Weights of a small transformer language model: RMSNorm before each block.
MLP neurons of a small language model. Each row is named by its layer, matrix (up: input weights; down: output weights) and neuron, and shows model dimensions 96-159. Each number is 50 + 10 x the weight over its row's rms, rounded and kept within 0 to 99.
A block is one neuron, or neurons of one layer that tend to fire together. Before each block is what it responds to, as a language model described it from the Wikipedia text at the highest values.

Verb suffixes and following prepositions
L7.up316:50 58 41 57 68 49 40 42 34 65 54 53 41 48 55 40 63 63 41 48 37 61 48 57 67 51 51 43 45 43 47 53 51 35 49 33 42 50 42 42 53 51 40 40 43 51 66 47 38 57 64 27 59 38 60 40 60 30 50 32 48 55 52 40
L7.down316:49 49 39 58 46 43 51 58 47 42 54 37 58 40 44 45 63 56 57 50 63 59 60 50 51 69 55 57 53 44 44 53 60 41 49 69 62 31 31 31 38 64 56 48 40 55 59 58 33 40 45 69 45 51 59 52 24 45 48 65 58 54 46 46

Sentence-initial "However"
L5.up13:56 36 44 41 66 52 60 63 46 48 61 53 52 54 50 57 52 39 50 35 59 54 71 40 57 49 62 34 64 52 64 54 55 38 35 30 62 49 41 59 62 55 41 66 61 42 43 39 51 58 57 46 59 57 52 46 42 64 57 51 49 59 47 45
L5.down13:41 59 69 55 35 49 46 43 47 54 43 46 48 42 55 36 37 70 56 57 25 47 37 62 51 44 44 57 34 42 37 54 55 56 62 61 38 57 51 53 45 43 62 29 33 60 49 67 45 30 54 51 40 58 46 48 49 43 36 47 57 42 55 59
L5.up184:55 53 56 47 57 32 45 50 48 58 57 70 41 53 58 50 68 41 58 52 32 41 47 45 44 37 56 67 66 41 65 49 43 64 46 48 41 47 64 48 44 66 50 54 47 48 56 72 56 48 53 43 64 66 35 62 41 52 71 52 37 53 64 50
L5.down184:43 50 39 48 52 54 47 50 29 51 37 33 65 53 33 46 33 41 33 54 58 57 66 52 56 56 59 39 48 69 42 44 63 32 59 56 67 51 38 56 42 33 56 45 45 37 43 30 50 56 47 57 47 36 38 39 55 51 34 54 64 48 34 51
L5.up503:50 49 46 49 45 47 49 36 52 54 60 64 56 46 41 49 44 66 65 39 79 55 62 52 47 53 60 45 52 39 62 60 44 45 44 45 66 51 58 47 66 39 66 45 38 43 59 59 56 52 50 43 46 47 47 51 62 42 35 51 29 58 41 49
L5.down503:60 50 43 57 38 55 56 54 49 47 22 44 59 57 60 49 57 38 58 64 35 50 36 52 51 56 51 59 47 60 42 42 63 51 54 62 44 48 32 43 32 60 19 44 41 50 48 44 42 56 42 48 66 57 52 50 54 59 53 47 64 51 46 45
L5.up522:49 48 45 50 40 47 67 56 46 56 53 67 54 63 60 63 48 49 51 43 54 64 58 40 38 43 51 52 61 33 44 59 52 54 46 27 56 54 59 60 47 60 37 55 61 58 52 61 68 65 48 46 47 57 68 51 35 61 55 44 54 46 64 51
L5.down522:43 58 61 47 43 43 42 24 45 47 35 42 37 49 53 34 59 56 61 46 39 37 38 51 67 61 43 43 44 66 46 46 67 42 66 57 59 51 50 51 48 27 54 43 43 46 41 39 34 32 44 38 55 47 40 38 58 49 53 33 54 49 48 41

Found and common words
L5.up34:56 57 43 50 47 50 50 45 50 42 38 53 57 49 45 36 42 61 54 47 53 50 52 26 47 46 54 64 37 55 50 32 55 61 49 42 59 52 64 39 63 46 59 47 57 50 47 61 54 56 66 46 49 45 45 47 39 48 65 55 43 42 63 60
L5.down34:42 51 63 46 58 68 45 61 41 50 50 49 51 57 54 64 44 41 46 53 47 64 36 76 53 58 53 38 48 51 45 55 53 55 35 63 31 45 32 65 43 54 48 63 55 52 59 43 49 32 56 53 42 35 50 66 65 57 39 46 43 41 29 42
L5.up131:47 54 58 42 54 66 58 57 50 38 48 51 65 48 55 64 45 45 46 40 74 42 63 58 68 56 45 56 48 66 29 48 52 47 55 53 64 51 49 49 50 47 43 48 57 43 23 49 44 48 47 48 48 56 43 46 56 57 61 52 55 40 43 84
L5.down131:48 54 38 54 51 40 50 48 41 61 49 43 33 57 40 33 51 48 43 49 39 60 46 52 40 36 46 51 48 29 56 50 50 50 35 36 38 51 52 43 50 64 62 56 49 55 75 55 60 40 55 55 43 42 50 45 47 45 49 48 43 49 51 28
L5.up143:56 59 54 63 32 37 52 38 51 46 52 35 43 55 44 57 64 48 58 51 39 58 51 35 47 49 45 41 42 43 61 66 48 47 37 42 43 48 53 48 54 47 55 34 42 36 47 56 57 28 41 55 56 53 36 44 48 47 48 68 36 41 67 40
L5.down143:45 45 46 41 72 70 60 65 44 64 59 59 55 45 49 47 34 59 56 53 56 30 49 50 55 58 40 51 58 59 31 31 77 50 65 47 53 68 59 64 59 40 39 62 53 53 50 40 56 55 67 43 44 54 50 60 44 57 58 58 56 62 32 65
L5.up750:39 64 45 52 59 54 40 56 47 47 36 67 65 59 49 50 27 71 58 40 53 48 30 49 65 46 40 53 69 45 48 52 47 65 55 55 42 55 41 59 49 49 58 73 62 22 49 46 51 55 43 40 52 55 55 47 37 59 56 45 42 57 40 50
L5.down750:66 30 51 48 38 50 51 43 41 48 66 32 34 35 52 59 73 33 49 60 51 45 58 43 39 38 54 48 40 49 47 47 41 37 56 44 53 43 53 37 43 53 40 30 41 68 44 56 36 45 53 61 49 42 40 55 46 41 55 55 41 47 52 41

Clause-linking "while"
L2.up25:40 25 52 59 50 54 51 47 51 40 44 49 51 59 40 32 62 69 34 42 42 57 56 38 60 49 46 25 56 43 62 40 58 55 48 39 43 42 39 45 31 52 46 66 52 42 60 50 57 50 54 64 53 56 26 44 53 48 47 70 58 48 68 64
L2.down25:50 55 52 51 38 55 57 59 38 58 45 52 41 36 53 63 47 39 68 61 57 45 47 62 42 53 62 59 43 48 44 58 42 47 52 64 49 58 59 59 73 39 51 35 45 50 39 57 44 41 47 50 41 43 69 60 53 56 48 26 30 60 28 44
L2.up344:42 62 48 58 54 46 76 45 56 67 62 61 36 45 41 34 59 61 75 64 38 57 53 49 60 55 52 50 35 46 62 23 55 47 51 62 47 64 53 42 35 51 55 51 50 65 47 36 58 39 52 42 55 56 55 52 38 37 48 56 46 36 52 52
L2.down344:55 49 54 53 47 52 41 52 49 33 42 49 69 60 59 63 54 45 35 31 58 42 55 54 43 49 48 60 62 56 38 68 45 53 45 37 56 40 51 56 61 52 49 55 53 27 56 62 43 63 54 59 38 37 49 50 63 60 55 46 42 60 46 50
L2.up482:64 42 61 53 44 43 66 43 50 56 34 54 60 49 43 47 52 55 65 52 59 67 50 50 55 39 57 46 67 48 43 48 53 31 34 31 41 54 53 49 56 48 53 51 48 57 56 31 53 54 73 43 44 54 25 18 56 63 47 44 55 58 33 66
L2.down482:35 53 39 46 51 53 47 52 46 43 60 45 44 53 49 49 49 47 32 60 49 40 43 54 53 68 47 43 39 52 57 56 43 65 62 64 53 55 39 57 36 54 55 34 56 42 42 64 41 42 33 66 50 49 67 77 45 44 59 58 48 37 62 35
L2.up660:35 49 48 45 52 50 44 48 34 53 38 42 64 71 53 68 47 53 48 52 49 52 37 51 47 60 50 71 56 69 49 54 53 52 37 48 47 55 45 59 22 44 42 51 41 46 47 49 35 49 47 45 52 70 41 41 37 57 50 61 52 44 50 37
L2.down660:62 51 54 65 43 52 64 59 67 36 57 51 44 44 47 41 58 56 55 48 49 51 77 47 44 43 53 24 46 31 47 50 54 46 55 55 52 49 45 45 68 55 62 55 57 49 58 60 61 47 60 58 41 23 58 64 54 37 44 38 48 58 55 44

Released/built metadata tokens
L2.up90:52 47 40 60 40 54 69 62 43 56 53 52 37 74 59 65 55 39 61 52 62 61 62 61 62 50 50 59 59 51 62 39 44 55 38 35 45 63 51 53 39 71 48 38 39 42 53 48 47 45 62 56 34 59 45 49 29 51 37 75 40 60 42 46
L2.down90:47 45 63 38 62 43 43 36 53 56 51 44 75 38 42 42 46 57 41 47 38 56 42 37 41 56 48 54 48 47 41 50 62 48 59 52 60 40 47 27 56 23 54 62 44 46 45 56 51 62 33 42 57 38 55 40 66 36 66 44 58 48 43 57
L2.up414:56 57 35 61 47 46 40 58 55 48 56 49 49 53 39 43 52 48 46 45 37 49 59 68 49 65 58 41 60 54 58 33 42 49 45 46 36 43 51 59 45 57 42 51 43 49 47 39 44 53 63 54 40 47 56 64 54 40 47 61 45 42 63 51
L2.down414:33 39 67 46 52 47 60 41 47 49 37 45 59 46 65 60 44 45 63 61 64 45 41 37 54 41 50 61 41 50 44 67 59 48 48 43 57 53 55 38 55 37 58 39 46 55 56 70 49 57 36 47 63 46 59 37 47 67 58 41 61 47 43 42
L2.up484:42 55 61 67 59 39 50 49 59 51 45 56 35 46 58 57 53 48 35 55 44 59 42 46 38 56 35 50 50 40 49 28 44 67 48 44 27 55 58 56 70 53 46 53 54 43 58 61 42 49 63 36 59 52 47 45 55 45 72 57 57 49 49 50
L2.down484:41 57 40 18 46 69 57 50 42 47 44 49 69 51 57 32 46 48 55 38 51 47 70 51 48 33 58 51 54 59 45 57 62 42 45 52 66 52 46 43 39 46 49 55 54 46 42 40 53 46 41 57 41 41 52 49 53 55 26 35 43 48 49 50
L2.up629:31 58 52 48 47 69 44 63 46 58 53 44 45 49 37 46 35 75 60 34 56 56 37 46 60 49 31 55 38 39 31 49 54 64 68 61 61 51 45 59 42 67 43 58 48 48 49 41 53 67 59 38 54 60 40 52 63 56 51 57 47 48 58 40
L2.down629:59 51 55 48 47 38 47 32 41 49 47 48 58 45 49 56 51 25 41 72 38 59 73 53 33 52 61 44 64 51 66 59 44 43 26 57 41 49 52 34 71 35 67 38 54 49 46 64 53 37 46 59 40 37 48 50 48 47 57 44 50 48 42 52

Word-initial prefix fragments
L2.up366:29 50 56 43 59 52 63 62 38 61 47 45 55 59 49 46 50 64 48 60 36 68 60 43 33 49 53 54 60 35 41 49 56 53 39 63 45 63 40 51 48 41 51 65 56 44 41 57 47 30 68 29 52 36 40 32 53 63 57 40 53 66 50 47
L2.down366:66 52 53 58 48 45 37 43 66 44 51 62 64 38 40 53 49 29 51 43 67 51 44 54 65 50 51 39 43 54 53 42 41 46 61 41 59 26 62 59 60 54 44 42 56 54 62 38 48 66 39 72 43 64 70 67 45 45 44 59 49 37 46 58
L2.up628:55 73 56 44 52 55 57 60 24 62 28 70 47 41 32 42 56 51 46 50 53 42 42 52 42 54 35 46 49 63 38 50 39 48 54 41 66 57 31 57 38 58 53 41 65 39 44 40 46 54 66 74 55 52 49 37 54 45 56 43 44 45 50 56
L2.down628:51 32 58 56 56 35 45 43 75 49 65 42 51 67 67 56 44 45 54 47 44 48 61 43 68 45 61 54 41 41 66 57 57 57 42 58 33 46 66 48 56 40 54 59 38 73 60 50 44 44 42 20 46 43 53 57 39 53 57 57 42 49 56 43
L2.up632:53 56 56 45 60 54 71 45 29 40 48 62 63 59 54 52 55 40 57 40 49 63 35 71 65 49 42 59 56 27 54 59 50 52 49 33 41 47 32 58 38 57 54 51 64 56 45 51 55 46 53 43 42 43 50 39 41 43 53 40 75 42 41 37
L2.down632:47 44 43 66 42 39 44 45 57 48 58 48 45 54 53 58 49 58 50 65 53 53 57 32 47 45 56 38 48 73 47 29 46 51 51 58 44 44 66 54 46 42 53 44 42 47 52 44 41 54 53 49 50 61 54 51 53 50 51 58 22 63 58 57
L2.up638:51 45 48 41 61 59 50 52 44 58 42 44 63 52 40 56 60 60 58 42 53 57 59 41 45 48 49 37 45 46 56 52 71 58 42 64 71 43 53 55 61 50 58 51 53 46 44 40 44 48 60 43 43 64 63 61 64 42 34 44 45 32 51 72
L2.down638:49 59 56 67 39 42 52 44 56 41 49 50 50 51 55 48 35 50 46 57 49 51 41 55 54 45 45 61 59 54 51 42 37 41 63 45 38 60 54 58 36 52 58 42 39 59 57 48 43 65 48 51 52 43 34 36 51 64 63 61 40 54 52 36

Based-on and scattered tokens
L2.up92:60 46 51 44 56 47 59 52 56 65 57 64 26 61 68 37 34 45 42 41 44 46 59 57 48 48 52 43 43 43 62 33 56 45 33 63 55 47 34 43 47 47 34 37 51 58 58 51 52 62 40 63 46 40 58 54 67 49 41 46 60 46 55 55
L2.down92:52 46 47 53 49 58 46 54 45 31 47 27 56 37 27 56 65 64 54 54 47 51 50 36 48 58 44 63 63 53 45 77 47 58 63 33 57 63 52 54 64 57 66 57 54 46 52 49 50 37 53 37 44 66 45 54 43 54 58 60 33 49 51 48
L2.up98:45 54 62 43 39 51 63 39 45 44 28 41 48 55 52 56 51 48 44 57 58 53 42 45 53 56 63 43 36 49 54 38 45 58 33 44 61 68 27 57 56 50 64 58 44 47 61 42 37 53 54 48 36 46 45 47 70 45 71 59 52 41 48 63
L2.down98:65 47 39 50 56 57 55 48 54 54 71 56 49 38 41 55 47 58 48 51 46 45 69 58 42 49 34 53 60 53 53 58 46 48 68 64 41 28 75 59 40 60 40 46 64 38 53 57 50 40 51 42 63 51 56 55 40 60 32 56 53 53 57 37
L2.up328:33 38 44 52 55 42 42 46 37 33 43 47 46 35 51 39 37 56 47 46 49 42 60 47 51 40 59 53 53 64 42 44 54 58 39 76 50 58 29 42 66 57 46 56 47 57 45 47 45 47 83 37 35 45 39 39 55 67 55 56 64 52 53 67
L2.down328:71 66 56 52 39 48 63 53 56 84 55 47 49 62 60 55 56 48 52 46 48 71 47 52 49 63 47 39 52 31 60 57 46 47 69 26 32 44 60 60 40 39 44 45 56 38 58 60 49 51 23 63 64 52 61 68 52 37 47 47 36 45 51 39
L2.up762:50 55 61 36 39 55 45 48 51 38 49 54 45 67 65 30 57 51 61 40 47 51 59 55 38 64 46 64 35 56 46 44 62 55 40 60 49 69 38 54 62 40 50 56 39 40 54 48 48 33 61 51 48 37 42 61 34 56 59 34 46 58 38 51
L2.down762:41 58 46 71 59 43 64 52 38 64 39 57 55 32 47 74 53 41 33 59 45 49 45 48 47 36 45 52 65 44 44 38 36 42 60 43 46 36 60 55 45 55 41 40 67 57 44 48 47 58 41 38 48 58 56 41 59 50 44 76 56 39 63 45

Pronouns and Cyrillic fragments
L5.up39:44 44 56 36 58 46 48 56 45 47 42 45 41 40 44 38 50 46 68 35 63 40 51 50 41 62 46 50 54 42 37 57 53 60 57 34 48 60 44 58 57 52 51 49 41 68 50 70 47 65 46 28 56 65 42 52 46 43 58 62 44 34 63 45
L5.down39:52 45 48 69 39 64 55 47 46 55 58 56 59 47 46 59 44 52 28 59 34 59 55 50 63 41 52 46 46 46 60 37 58 50 54 74 53 37 49 55 50 54 46 54 60 27 56 33 49 36 53 52 41 45 54 39 47 53 32 46 48 61 36 49
L5.up44:51 60 61 43 40 48 48 58 38 47 59 51 38 63 44 44 34 45 45 53 39 51 51 68 33 66 33 48 58 54 62 49 46 51 72 43 56 56 66 53 59 48 32 52 28 44 44 58 65 45 56 44 54 63 62 36 62 47 49 41 55 47 41 70
L5.down44:53 45 50 54 60 45 50 40 50 40 40 50 68 43 58 60 62 58 60 47 58 44 49 36 61 33 65 63 48 48 36 50 69 31 39 49 56 47 33 39 33 61 57 44 64 52 44 50 46 48 48 56 46 34 41 67 31 44 64 63 48 52 66 36
L5.up247:46 71 43 59 38 67 67 49 62 44 58 39 45 62 59 51 51 51 58 37 32 43 63 49 46 48 50 50 47 45 55 65 51 49 54 54 43 47 48 56 67 45 56 46 71 55 58 48 38 44 62 60 46 51 49 61 57 73 47 54 45 39 58 50
L5.down247:43 42 47 57 70 36 36 50 40 54 43 66 46 30 52 58 59 45 38 48 67 60 38 44 64 37 44 59 60 51 48 43 46 41 53 51 57 54 62 44 31 59 48 52 23 44 55 44 48 74 52 33 43 33 56 23 51 29 52 44 57 51 66 48
L5.up283:51 57 53 43 55 57 56 46 39 62 49 60 54 37 39 51 64 45 54 45 54 51 32 44 31 60 56 40 62 30 57 61 34 59 54 53 48 47 54 47 34 50 54 46 55 38 50 52 51 36 61 24 44 56 45 31 49 41 45 37 62 45 43 44
L5.down283:51 60 52 69 49 61 47 59 73 39 42 50 51 49 50 44 43 52 57 53 69 55 80 43 64 44 36 50 51 59 45 48 61 37 58 55 65 36 55 59 74 59 39 52 37 45 55 54 47 56 35 53 75 51 45 59 31 54 49 58 53 43 46 39

Word stems before suffixes
L5.up300:54 46 48 49 42 41 56 55 51 47 53 62 35 68 38 44 47 68 52 60 35 50 62 52 27 32 47 60 51 55 37 78 49 37 52 49 20 36 49 39 60 38 45 56 48 54 71 44 37 52 50 52 56 51 48 41 53 49 48 42 55 39 45 49
L5.down300:36 59 40 48 57 72 48 44 39 53 47 42 79 40 49 52 44 48 50 30 49 59 43 43 62 70 56 36 66 46 63 20 56 51 54 51 65 52 59 51 44 68 59 50 50 46 42 49 61 45 58 59 51 43 56 66 45 59 64 57 47 60 62 51
L5.up376:54 65 52 45 42 57 50 41 58 47 56 59 71 36 74 47 50 73 56 50 49 56 64 30 59 43 53 63 58 46 53 29 45 61 34 47 54 48 64 25 59 46 63 61 53 43 48 43 54 38 50 46 55 41 38 75 47 51 66 71 52 44 51 49
L5.down376:51 32 37 48 51 38 45 52 39 56 48 41 28 59 37 49 58 45 43 58 64 41 41 73 50 55 58 44 47 43 51 73 47 41 63 51 42 51 49 64 41 47 36 35 65 54 48 42 45 54 61 40 41 63 57 26 62 43 47 35 38 59 49 51
L5.up623:47 53 56 42 54 52 48 37 46 43 55 64 48 43 66 45 41 65 40 50 54 42 39 52 67 39 45 65 65 50 48 60 54 36 42 53 49 59 60 50 59 58 43 60 50 55 45 39 35 49 66 45 67 62 32 52 55 53 47 64 57 51 52 64
L5.down623:47 61 29 48 33 50 52 48 46 50 56 42 65 51 33 69 65 32 54 53 48 66 57 44 39 62 40 34 42 61 45 35 56 70 65 48 45 42 40 56 50 45 53 36 70 53 52 57 53 53 33 50 31 35 56 65 43 58 69 33 52 52 47 37
L5.up721:45 37 65 37 35 51 45 63 35 58 67 48 40 43 44 43 59 73 48 49 63 55 47 61 63 55 55 66 50 43 37 45 55 35 54 55 53 40 57 36 49 57 48 52 63 40 42 38 48 64 53 48 54 57 48 35 49 31 68 51 45 47 63 54
L5.down721:48 65 37 65 57 52 64 35 57 46 35 49 54 52 52 60 36 22 52 51 38 61 47 41 35 52 47 37 45 66 57 49 51 66 41 40 46 61 55 63 57 49 53 53 48 45 60 67 54 39 56 46 47 55 41 52 56 73 40 42 49 48 42 56

Verb "announced"
L5.up59:51 38 24 61 49 44 47 42 42 50 47 53 46 59 63 46 51 62 48 48 53 57 58 48 50 38 48 71 59 49 60 42 46 56 55 49 46 31 44 41 50 50 35 59 44 52 49 46 52 65 41 43 75 52 36 44 44 56 46 56 36 50 52 36
L5.down59:49 54 66 45 57 61 62 50 46 34 34 41 41 52 63 34 46 48 65 50 46 43 54 54 40 52 61 56 48 46 33 57 46 50 54 43 53 61 62 53 55 50 56 58 53 40 59 51 42 47 60 37 42 57 63 44 53 39 46 49 67 55 41 61
L5.up167:47 51 72 37 34 55 71 50 57 37 41 49 51 62 45 58 65 45 59 53 49 44 48 35 71 61 54 59 60 57 36 55 54 41 32 52 45 51 48 53 58 50 43 45 41 44 47 50 40 58 54 34 47 40 32 32 46 50 39 48 58 42 53 57
L5.down167:52 57 35 75 61 62 18 40 35 63 67 45 55 35 60 55 40 59 55 47 37 56 51 71 32 39 49 46 47 45 65 47 46 54 72 54 50 49 47 54 40 49 53 41 55 49 59 54 53 45 54 58 54 58 58 74 53 48 56 46 48 61 51 44
L5.up309:46 57 56 50 45 59 54 60 33 65 48 48 31 77 49 48 35 61 47 66 61 40 41 51 44 39 37 62 46 48 41 57 49 63 47 39 33 61 41 71 62 44 42 66 55 50 51 53 59 46 53 48 47 58 53 53 44 48 51 47 50 39 55 39
L5.down309:67 45 39 45 45 44 50 36 73 37 57 45 58 36 54 49 55 44 52 38 52 51 54 59 61 57 70 49 47 67 51 48 52 45 47 51 55 35 57 36 49 45 50 39 40 52 51 52 45 58 53 54 59 43 44 38 51 50 57 59 54 57 41 52
L5.up476:35 63 54 44 56 30 61 46 48 39 47 44 54 43 44 72 59 51 36 49 39 65 47 69 53 42 56 37 75 54 35 39 56 60 42 49 61 52 41 49 55 54 53 46 46 57 59 33 60 16 49 53 59 68 34 46 43 50 50 49 61 46 62 51
L5.down476:60 32 50 63 62 65 43 49 50 56 45 48 47 50 52 26 37 55 75 46 56 30 47 52 59 43 43 57 33 43 68 43 50 44 67 41 37 46 58 53 54 45 47 44 59 46 45 60 40 80 46 45 45 37 50 55 57 60 36 53 34 44 54 53

Word-completing adverb suffixes
L7.up720:39 47 66 53 50 71 48 58 46 40 66 45 58 43 55 43 43 51 45 50 54 55 50 47 53 51 34 62 62 56 27 66 29 47 55 47 35 55 36 56 65 36 65 49 36 35 46 67 51 51 56 43 38 62 39 44 65 48 46 59 62 42 54 46
L7.down720:48 62 33 38 54 40 54 34 55 52 48 54 57 59 48 67 50 57 41 53 42 54 42 50 56 57 64 42 55 41 69 59 47 43 41 47 67 54 70 44 40 39 56 81 61 55 77 47 58 50 51 60 59 33 79 41 45 50 50 52 51 51 55 46

Locative and size modifiers
L7.up305:15 38 55 60 56 41 61 48 51 52 50 34 36 60 56 53 40 48 53 55 54 47 41 53 53 45 40 48 67 41 39 58 40 52 27 32 59 64 44 62 32 46 46 64 35 48 55 52 54 55 37 53 48 54 37 24 54 55 56 48 48 48 67 51
L7.down305:76 67 51 40 57 62 41 59 34 51 52 65 46 38 47 60 58 44 44 46 41 42 57 47 36 44 44 54 41 45 61 33 55 52 69 63 41 48 37 50 74 45 69 40 53 50 46 53 59 39 61 51 48 47 45 75 43 57 30 52 49 59 46 54

Sentence-subject anaphora completion
L7.up552:27 25 38 52 45 48 71 36 58 40 44 47 60 55 49 47 36 68 54 34 58 52 54 56 49 40 50 68 53 48 57 45 64 55 52 59 46 55 65 44 53 42 63 57 44 31 42 43 41 51 72 46 54 56 50 22 39 41 56 55 39 53 54 33
L7.down552:60 58 49 51 58 50 44 57 52 54 62 46 43 56 54 45 55 60 48 59 45 46 45 47 60 38 50 38 49 59 43 46 29 46 63 42 44 38 53 49 53 62 39 52 45 59 70 53 43 43 52 28 62 44 38 48 49 46 58 65 62 53 42 51

Public and publication
L2.up455:49 44 56 45 55 45 47 43 57 28 45 50 63 68 56 59 33 54 49 44 73 46 34 51 39 57 65 59 50 52 60 47 46 69 49 56 54 56 69 51 27 40 59 34 61 59 48 43 45 60 62 52 46 39 31 56 63 46 48 65 36 58 57 64
L2.down455:59 63 48 52 44 62 45 49 48 67 55 59 31 30 57 40 67 42 49 60 36 62 67 46 51 49 45 41 50 45 48 63 52 42 52 45 46 43 23 50 73 49 44 66 46 52 39 61 53 36 40 48 57 50 61 51 54 71 44 46 61 48 39 34
L2.up487:49 53 57 45 61 49 52 52 49 53 35 45 50 40 55 37 59 42 40 54 64 45 41 72 38 42 53 37 34 45 40 50 53 22 29 45 42 59 56 50 65 77 42 44 57 32 49 45 54 48 38 39 42 67 42 28 58 34 55 57 53 55 40 37
L2.down487:57 51 44 62 50 37 53 51 45 52 55 52 57 61 46 49 59 62 50 41 33 44 58 37 64 59 42 64 55 54 41 55 56 75 72 49 45 41 50 49 42 40 56 44 35 74 60 49 43 39 64 58 55 40 64 83 38 60 59 45 36 58 60 51
L2.up497:43 65 53 62 59 51 36 44 47 40 32 57 56 50 59 46 45 66 59 31 53 53 45 51 51 45 52 50 44 56 53 51 52 44 39 51 50 49 54 77 39 48 52 56 43 34 21 45 56 56 63 44 65 46 39 47 36 58 33 65 49 50 62 47
L2.down497:50 43 46 39 34 42 60 49 56 49 59 36 47 53 31 58 59 36 41 65 40 54 57 40 44 44 33 53 52 49 35 46 39 57 73 45 46 48 56 32 56 48 40 52 57 51 67 46 41 36 44 48 26 46 55 52 65 44 59 41 55 40 34 43
L2.up683:42 57 50 53 52 36 41 34 57 56 50 42 48 56 66 59 56 32 50 39 44 54 61 66 46 53 63 49 49 43 49 46 58 59 56 53 60 53 48 55 41 65 53 56 62 32 52 38 45 54 48 64 46 43 46 33 61 32 44 57 30 45 65 62
L2.down683:49 49 52 53 52 66 71 60 38 51 54 57 44 48 38 40 52 61 50 49 50 60 36 41 43 44 35 55 49 51 51 61 46 49 36 49 44 57 63 51 48 34 47 44 38 55 56 50 43 56 59 34 40 57 56 63 38 71 53 48 66 65 32 42

Passive past participles
L7.up597:46 49 43 58 36 45 45 51 41 54 49 48 59 43 36 56 52 52 50 40 48 29 27 32 39 44 50 56 50 36 65 44 47 59 54 31 34 73 46 25 49 61 40 44 41 52 50 46 73 56 61 54 39 38 39 43 57 53 62 52 41 54 62 67
L7.down597:46 32 41 36 62 41 61 64 45 60 58 33 55 46 34 48 55 44 62 66 57 42 58 45 54 43 47 61 30 55 59 59 58 64 50 51 57 43 34 66 50 58 56 39 51 56 41 46 24 41 50 44 39 56 51 45 50 53 46 45 38 57 34 39